python train.py --n_layer=8 --n_head=2 --activation="silu" --positions="rope" --rope_fraction=1.0 --qk_norm=false --init="normal" --init_std_o=0.00606 --lr=0.00158 --weight_decay=0.13 --steps=5892
MLP neurons of a small language model. Each row is named by its layer, matrix (up: input weights; down: output weights) and neuron, and shows model dimensions 128-255. Each number is 500 + 25 x the weight over its row's rms, rounded and kept within 0 to 999. Numbers have three digits each.
After each neuron's rows is what it responds to, as a language model described it from the Wikipedia text at the highest values.

L4.up905:508508540482508490501515506505495507512494484512487487523491483513494510523505493516528464525492485505512507480513515481472511461476472453469517487541481455494452529528528514506560519518498512489493502517503535527530497516494509503470482506490534496518441492512477508514501546485490484513548535503536475447531504526543515498503513496488446498523475492502513483498496495496486488502527
L4.down905:455502453539506463490497503481544526489539476504463520482521514515538513491478503474469481486491505541501488534489531529499522493510507470528497544483491493509505541481509503520513513481537531463491497496525463501512459490531513471495481566500505461501497500473515473464528458497549495490472466484483496505478483517459517468504498487517510461490495514537502529447507455504503506472525
Early pieces of names

L5.up260:512519497472532477528497526521493547478492485473483477534490471468467472519498493511501489434499553479537482521488540528511484516484489500490515504543430484541461533562504455466513447504528497499490492497495503513525508513430513531466479490498497499491515496520516563499520499524473493501508522481548472473491486472540519487530491486458502491484500469483481494463475488479507518502477
L5.down260:511466499455497498526493496511481485521473532513509500441562479495461509510497488506452559515534507500487528522524483485470521510548538496540538527482532559496505513480495511479499516490460498474492438500535480470509495499514485481526523456512494514502490541526530499477495498507495497499483525547481508517496548470466501509520468481530481470504483532499480498524505474529515515506499
Inner vowel pieces in names

L2.up238:461505466509502514491491520488502493463486507471510548522539505534488491495508500500519517500514519497562507495498502463486500503521510499472468515466542487483493461505517502489473541493473508508520505533483496495488484525505485483502467471503433518527476525463483534481483523434542495500527474495492498507473568494533539526489477495510504567505454510456543493518499493481466529515513
L2.down238:481476487512464460495507508491522466550500471511482553497497463525508479536493528508491481548477461537513520487501491559486443532475514469570482524468507504494525472512508489509495509486505542449494488473507514491493509495464525532529527561486526471472528489463443499529468496506530496470499515485548490489526549516514477497445512506473490486504538521489500503494509519512463523506477
Mid-word fragment pieces

L2.up301:488505504517491532526485493524512540480505484521490556520540505529435521477473515551528495521516432478467452475493523486492502507489548448468479473484488493505549462484547449498535477535506519465502492487513492465488558469482432543486509450502482488461483499500521511519501518457523537522497510498505518505456497503513519496510482560479487486486506516479500532472450472492536500517508
L2.down301:479500514514512516512529509500485472544481500532552547499491494456529522499508540470476525516474507547485505511487486492505481523524530517506503501512426496534503523509474482511468508505473444481460570533475484550510497528478525463501493510526464526437432532511525499501437498505539526496509471531463485550483508476529517512475510491468489520479495499480478476502499455533523501475514
Word-completing suffix pieces

L4.up788:496499489519485555573527512517473524505495485526515498477496512503535522516518526482468484458507423475528508480538494489461492484520529514513485490535492455501478494518501493456510499487523493532489462504546477499537514489485461494527530494500484502435472500502527545505539546497514530542551434495494482514483475506543491508519486470517490501513528501485498511444498528474524512527496
L4.down788:515508491476472505529501502509474485495499488486518529481523509528494513494500511466508501510503478491477503481524529476474518504498528501523486504500480528497507505502482484481507489496506319530495490506498499512508512494484496498528515504499449495505509494516512505494494490479492565510493515495500492515493497493509497505485491493507513505485504501495500493492505490508520498502501
Paragraph-ending boundaries

L5.up797:490469453542520533510493533511540518503528517504481547475555492533480485498538486492500478477506497495491505470516498437494525499517553519550494513496495467491494479545499527485536537509499504446454466483485505467513476508486428505516535511437447510473499489517530545498492550480516496539529491481507479523507493532524495478521515528490496491460476511478509486486470532513490511509488
L5.down797:482497484490485484465547492523531472494511496502495476496468526453508433504486477523498502511521517497522516440496514484512495490493501464508482536472519502466495513470432505577474466493475570499486481497481498466507478510532514480516510479493493508508551479536504466462515518525504577492498497499500475536510510502503508517479517503530482517492523499524521470526477457504497487512533
Word-opening fragments

L2.up49:482511499541563529524507517519503476465535459534553531467494490527482494534500497523487493497511492461468517506498471430479555489508485526477499565517504445532498491511540488519483514483504509517473462530540511485500476502501513525504505480486488478529535509510528526467471454500495527502528486446499494497550505499505512497482475479500472496499513459430487473509497481514502577495497
L2.down49:478475486501524477511517532492510553476500498459481481474473486504544524498469494506492470450519496447497466525561492551543523500545454529490491484495473468481502520499527500498520519566500434485492478502510512479531470498537554493517507514507520480514492494533495481470512504545463568515492527472494538519516482503475510469493461519482505503511539476482478486465441473511502487552519
Short word-initial pieces

L4.up308:449524497546509473546507466489551507531501473486521524501494515510472464525518509495487513479475464509473502507486540485488536506510482490521491516505500491545539457489461473488552496467448503493484490524514500487490489495519494571519538496505475531446465506504485524484486491468509494485534524469499526551472497527512515486506582533510482486496515492475500488473436492487528511484535
L4.down308:522459446531568501520500539518509492479490492511516501465500504496467491474503504527512467441505524477516489524551517498546473524480504486471530532481508461559494505496481501508507551509564498507506517521470516502494483518495510482525540474503507467527541512493521500518529501493489458528524538530506491463524565509522542474543453514483522512499487490506493465523542517479505532502504
Word-completing final subword